From a checkpoint of a small transformer trained on Wikipedia.
Size: 13 layers, width 320, vocabulary 7685, 18.6M parameters.
Architecture: RMSNorm before each block, no biases in attention or MLP, untied embeddings, normalized queries and keys.
Training: a variant of Muon for these matrices, 576M tokens, 4396 steps.
MLP neurons of a small language model. Each row is named by its layer, matrix (gate and up: input weights; down: output weights) and neuron, and shows model dimensions 0-191. Each number is 500 + 25 x the weight over its row's rms, rounded and kept within 0 to 999. Numbers have three digits each. A neuron's up and down rows have the sign that makes its largest values positive.
After each neuron's rows, "fires after" lists the tokens most often just before its 100 highest values on Wikipedia text that the model never trained on. A number after a token or word is its count.

L5.gate761:485537513553538511490535459533551491495518502561515496491485496495493460480504459541541465474520485485514515471512507554487519479464474509541480493518479503463490516537451495497527475548479481479482533540509502512553512526506507525506515529521479483476487494536464506500535493452559475538507493527530502475540482477529481492505513495514518482471505481470533511545516487490474500484477439490501511526520514499531501507532475490518514472506510468505484522509502500469459544490477448493558498508509464490479464510538469510463457510469531458547504509476512487480555535520517463459
L5.up761:487510505497513476496494512539509503486548506497464497509461521528491493489514540475492487509539474474512494519515512505514459533495520496478519516554510472535470489497481519482467499492442492500502510496535513525514540478516485508480517524472492565484444460513524461494538478501477462467534509502468481520550503504467517496506458504488500513457541478519471530510504511516549525534519497503455500503530560430518513519482516504500491492523490503513528516526474463521485515504525502499503499500487460481469527523498486506528530527505493500497543516506479465508483522509531530452
L5.down761:515521466529475451482497479559516517475527513497444472501453493497494496463492502554465500500508483479528519479468489495521477526503484503488495533536502448518487467480518507482467492468539490487453470483472512486497500498477469483471466533504494489484497525495495501499510483455506470463467482538480516465495458494456497528507543513551503454441480483516499495501498462462522523512476541499505493491454538468493533529489459515524505486469476500459536484495485511483474494494488499511483516548495487471483491493499494524517506524519484505523532455504461504463526499501524515456
fires after: " the" 31, " The" 7, "The" 5, " a" 4, " adv" 4

L3.gate799:471522490465523445512535492503503459508549469520533514497511498571492503523497509555550484454500436468489490512472525495481462505472505559515521482500505502536483501549507524488512501498506519518473530525488507520539507472506475493517463506477465539477506460474538500476510479475509467492475524472509483534506511495489510509528456521487500484473515476503475546509489486501525439516492491494492581491509504498484530502481470497533509510443561509486466530483544528482498532523483509494492505467485468443489507474492509511472472490477500472484477501473479507458459511430468499483
L3.up799:508486476492530476538464485469529453471532477529517465526512545514476511495450539514480498513515451534495522495483477488508531523489496508495496486518515507527547505497520487489496501525498474493499490531508486519525479503513524486527496504510485503497462521507504509454566496516510499512452518479491445525508504446530473475534525532495488551531519481533471467458489494498451485461521502474490517469499543540509477476470514496505516505469521491492518506530474520436473489502468521494485529504495480501455540488515430523530518499482512488501499521522523546491501539500514475533
L3.down799:522502516470530476523479459502594514502487498499494500536466548506496496513464503544513493491524516453483484523503538497531488506520508513485532490479451506528453499469459491526489495480527487477492543558492525526522527462482480481515513470483486552452476501459478504460516470522514468494495521502531474548522501487507490515544454498536504523493498519492427517518493463465491491517525479519467483515484505465501458472486524513489525501447507533481480498501530485467498510504476452530492483494494501472458513444489458490483551525495492504486418492517516543455503504474511473473
fires after: "\n" 37, ".\n" 13, " L" 9, "\n\n" 8, " |\n" 5

L5.gate604:482487486526498493531499502511523507496469506534508478497484515465462476418500499478495504533515491519476525519506525512506479519535511509502512505510457465472489503467469501500461473533473502484464456541531528510494507474464496487493496476520498506510491533506520459525512475455527492528528527463478490488510542498493500497469516494458500470512494474540508414515513532490493540542484569493462495479487499526503501459444535489484514457512515503490537476468496491553531527480483503534486476507501466543485485537484493516492490478549491520474447502497496464471521492503470508484
L5.up604:502480535493487506501520551483514528485466490473544511470498535532578510475498491527479512476502487538529512511485518498490450528462514494494497501481494490485500526522510494528469490478482521461500451544491530483483538538492504479502453498483496547531511557467525500523496504532497480512568492463496512464481517510489496497517502512475540496492543519527500517511497493489497535493527513469550492493502483444511492538513548516480514468503451506474493521505516479537529552509505510489467495498445535496468455520528486483494466527499471481471506501509488483543489530486462506479
L5.down604:446455544508500534476533473557510496506484520465502469492524519539507525496477534520454542499466493508542504504550537499483469490539499494473489555502512486488487476514487503523497481536498517510520518491506459513477531521486536522463537526488478475487465479498482536500468459522476504481457519509507471489480457510534484492505521507508487476479506500497505506478516526504459447491487464503464462485488531526524506466468470523571507486551544511561486489463531518465521475542454480511490489486477517520545506507467515525497521485494516523471522494503514512522500536507492519483
fires after: " " 29, " Crit" 9, "[" 6, " it" 5, " $" 4, " (" 4

L9.gate125:529478497497516461468489532523509512548484499484490496476519463474456491487557485456496475474506486500549478487468519484528506491511544504475501512529505523466515530531525541455488471512488512517512522519504504560509517535520463520491510487460474485503497463504500506540507476488495501574533516471490506538528499489503505541521479518524512487486519480489517459464486479484507530535528473499493530444500512483511519499475511479484518504488446435479514494527512498542504479521549494478508562537505536507467480555513487540483493538490535455533528511477450523544471496512504455540
L9.up125:542495481514498572523449467516558490483517501511515528554485487457488500535528491515470526470509533458499498490517501469504468497490524526490506516531459470490519493503435512543498465568488457545512525514506533469499537527452496482477466532520491462476519483550475507490485472535476477565476490507532515531502492484504501488439502532525486497509481530488459519502500477513544498499523522492470505487470496517518523473492487516460450487468472495516540496525494542504524518510463510495503533486512539515531513512505496509553505521524511491439480518510523471484506515494535470491
L9.down125:520493508514568489492525472528504511496532477493537506517547551547531488480494514550516542472448470483517529522497500498516528508504512489482506502489529515506458500459500474534498530516522571498517515494510493516489513477503483489508507492503473482509462448502514544500506478514524482529515512463504554489533464512508491523445472507521539509541497474527497531519481472496489478458460564477444517543508506525527498477496471505497486448446542489509475496477478569487499482539507529501506485531507474516491525515504551485482488506545503516489431524471498526467515503517557496499
fires after: " " 37, " the" 7, " F" 6, " Air" 5, ":" 4

L10.gate685:510473517471523503491498467535532508483498478451540503465498522454476495486468497489512521525504496520477454459507498506454533527489442523495525511465502439526537488491513546510475473544473506508551447497513503526555439511518452485516520535494511518493482486528502457494480534492483473540509517504555526515489499505490470505539508470477497476533496491533486518468500514486483512492495475454504502523528497501492462470500501519466469505479505475499474485517492480523537503519489508473502519504490489489507474508503482485517565445502556517505493451532498509468492458541514507510
L10.up685:540497511507459454522486465528499507495473499522528516466513496523466510550464489504510473446508520458534482496440473510443489468507510531457509460490447482476483551520506508445530511497477495506489493518527522493480559498470509453450556488507497500508526447487534525482539519517533512487489512500554452443511507495528498515512504528477494503533529482534519550527490455482514482533523519570502507492497483501476467498513475490525486502502495471504513477494476482495535449513474473497483501476473510531503451541514492541475455547487484520478455494474528527505491490484533522496
L10.down685:522512481510511467522506477484560538495539512524518448511484517516506499507508499530472469513487515489507533528464476488502481467498468488541518551497486493524504503500483554491533515507525477491529475485500502501477522524528488500469472483476544436507499490479553476513526516507490524461506515561512506485515450492502438488544499489525511503487499496528550504468451483467525492500485526504447457504535513517495549501462484463521500547468506497501503501490519457504465534474509493472484460530531505504489456503500504500541495514531511524515492498479483481483501476534503509524
fires after: " " 61, "'\n\n" 4

L5.gate15:475484497464473492483517496508479470527465506512509443484521524512521475455517539503494494518526486478512501528487517520463500536517535540490501530487510518441480563482483515463467491468491479442544476477534502442473490505498571479526507481514532463504488524473495496509469488493521474486534522513496516484485496502505527480476453503462496489515486466525490457466519504557476499515487511487481517529481496511521507485485497497487544530501509492502510491527547501517563531475491438490469457519501511477532530524476517498469523535450505529507453503500494466497541509499508470484
L5.up15:511429462468474478471540486469508484472485500540503517516530477497512491505502483501471518534512517479583464523481479507449494504462471497498491510511482480507522529486490500523524466512523489513541516478498491478489497543527517510511455483472465511508508510535525516477489502573523507511493525484496531496518526475463544538482467507482507526522496460503509518519500462554483500525528509475494457522462502453454525465477502491521505439508512508497535472540541514486494487482470506502515504442495526504511487508510536463503481546486522501491496513544499472517498519477477496497
L5.down15:471511501503487507516484538485467469512514522486527504494497509542506451511539526479474539471481483486508479494469538497518511491490512477480544478455504534492460468481548499447505480506505479523488482472498547469467478492530499482446533505498477494503490472492473438539500454521483515479463491471532498485514476500510471482467494504435497518500530493528507486476497510500483495455516448518498503546498462477503546478506471520533501495508466522525507517511466462503518509460510513515542506497505533522496522483466491552486535461466527491497525516468500545497473472490457501518
fires after: " " 51, "–" 5

L3.gate12:528489510467462507520557498483493519481472500556521509536472491470518496472483489514541491500511505466498502495522506535518511520496525491502531526499459491518522520530489542476484468454482484483450502474499530460520529491500502508494572480498540474514464486446510511497467478528489475508500522495509515531474507561501525457494520522487505538495494452543472510495529538490495531475495564457492485471475491458516489513506522519522512507520471524486533459516508485526488554464466531513461517521564506528476509526493504468509478491443483505471465486491481503546457522511451484509
L3.up12:536527523495524492512492488450489487493477477521486512547504553466498500463484490521489498465452530505508499536470505498521465479504467517501491518466476485484526473481450527519526498475483527507486512517504497486528497524474483480453521471507520482457530540500450477530499474510487512495550519505462500509520489516504525526530481510503585517481535508539476516499464502499525477480507509474529515513472469493507493494526517530505491535517520502509485501528510490485502508481458579482497517543532490476577512485512530531516471502487534552485499500471472514518503484440483498555
L3.down12:474488519513500508459572493509523529519485539482486467497506492505528476500477481518472476515542483456484444460540491502471512512491533495501519520548486480477497507489475463466473483485535470515446529495544547497514522420466500478446491492527513522535520475479484492469494515548491507473483490521530493463511508478483508487511516550512516469486482542490471509504538489481498545470531533500494515498504498485534522507509504485480543481467468479488477490518461469523513494492515510467504477536537508493508464500473521495436501503476540507508470521480502504491455526497491521534
fires after: "–" 35, "-" 22, " " 12, " U" 7, "." 6, " -" 4

L10.gate248:527508511477477510494533517518524513522498533496499486474517541464457486485531481506539522537488487478472522546487498515489499492508450523506546506501476499519526498489503544478478471491536530495492467497500540478541491560462458515487492525486515524492538508466484484529519512493511473522482514431522525493515497477508496511489555455505529430510499514509522491501490456503524426519491458514519503449479497544463482504503500477541539536506513467519508529475504501559535518501499489476525497548514483524504474488500504518492467503520497519528519506481502505499523505461463540513
L10.up248:524547525441520513501528515528482521514530473530536523522473475469481504492510506483504463529489495489487506476464472471507501521521525479463495527498510515493545508514503531466427499489518533503531506538538538507514484546490475484478515531526467544511500522480492517457482490528516463541528515439474514478484504481506532519512499488489503506501508528512490461489495516481530495472511524507468539496428498514527541532497492440525500514529456478493497545506521531501511499505514450507495507428510506462512467511498498506509500479511455501497486499515548529500516475501506490482
L10.down248:539536512468535523542489481459528512521469493512478505519487524504481506480472532496496491507475520483484522439446488490532454497479547541449520500469481484460502489543481534488512447490525519514507491488509541510515545529526507543487516522501528518513508479503475512534465517551497507509531523465484500505520484529525498486512480507517512518526548514498488509507505509479585497539501501467483509474475483463472478522561514488509512493494482519482475506483480503478495486525470456487486486512491486520478476505494526485528480461505511530556462471451508506445449503525510519515
fires after: " |\n" 36, " " 23

L5.gate477:498546472506528517530475470476539484480511467514515513514489491460508526525476489508523485473515490493515533506535490499485528506505525546519490517532490504523521501515509496525529511521515467476502506524509490515506534495462484515467456547529545484519489464524461544482483480486512442523508521498512501534509489496517511490522494519466478481522526543528509481495514523475507489475539545518460511502447497484491462504471501504492496486485483503507487482523521478485482574495529532442515519521476472493513481458502501446477532520500560492530471467490505506488473492490478470480
L5.up477:532491526439527480498540488474452492513484513510512491508463533517506505514495527510509492509516498529486482505502476504479503506459524495464499501479470495511517477491476482451517501468470493471452489521503499494496521479485493512507498504495524505558540469510475488460468486449532455504509486479508464518472469541512530484519499486513521509522548474511515525511529471490515503538522472469496515517525513497477521486495512513488501464504499501498513528479502475495513520499534477520504502449505522471510493489547542494501497518518547482499549473501522502525503515512487516525
L5.down477:496469490495454489534466526500558479497503492508475522507499516523490439493495505507496431442507496471443467469515512497524563551508466469488474487478481469508511540475476491489502508515509479501508475509482544513529466472482467518452483498476521521501464517457511502516532529459544525485571507521496496482507506451486506468508493514499475461445514518526475464458511540495494538458517506463482523523493540501533544490520473482523506478515480527507486544487509450471503479491490515478506496519482545495478488500476506531458485517471478447475519458491501510524509490493511482542
fires after: " the" 44, " int" 5, "The" 4

L2.gate680:561498512486502462478455483519490526524535518477482516521538500501465471484517485517504506527517508474535460514519496512468483508495471542497492518537504493516516489459526557482463482468543475481473483446507485465477515500514498460491489485517456525495544540501491548516486502503502524491489469485540511535516549532532497468538540497481511490485549511474464513492522503512526530480448500534493544497526509522476507529532534494477483472530495506496503495545479520475468472482497513514477527471541506515497487546506530531497494480457455501512501510515498522471494441515506452506
L2.up680:468496462494551535461465521505495510498497520479433498541474473498528513478527472551509508479504527472528496519484526517508491471540464465523506492499518461450489490523473538481457463520480475538461501430483507500491477503471526494447481494468517484484474505511529518517536556499519500482525543514515514492499538496483529546482554521504491482518517503447489511492499510489475525503516461485495523528463494510507546484501494565500467494483532529495493509546502485484472507489488535523509514513504536535489498495510538467510466520438480498474506475543476496542493486512456474509
L2.down680:520448487566491500526589479476443536478470525526567509481512531490494485530491532470489478556501511511421499484487503509476507548497528491466475497474500513507524538495471465523518444483505534508473499525466491460466522495477526519501506503531523484482514467477484500511476538524506513527504501500511487491485485449489448442447490530521533502504495514526499473525528489506492455548472458479526492516510496453520508521496512485513500527479492508470485505457511474484526521497513531477539445540521471471487490486483457502489526498501515535497498480512557512551508516457491502557
fires after: "," 25, "." 21, "–" 12, " " 10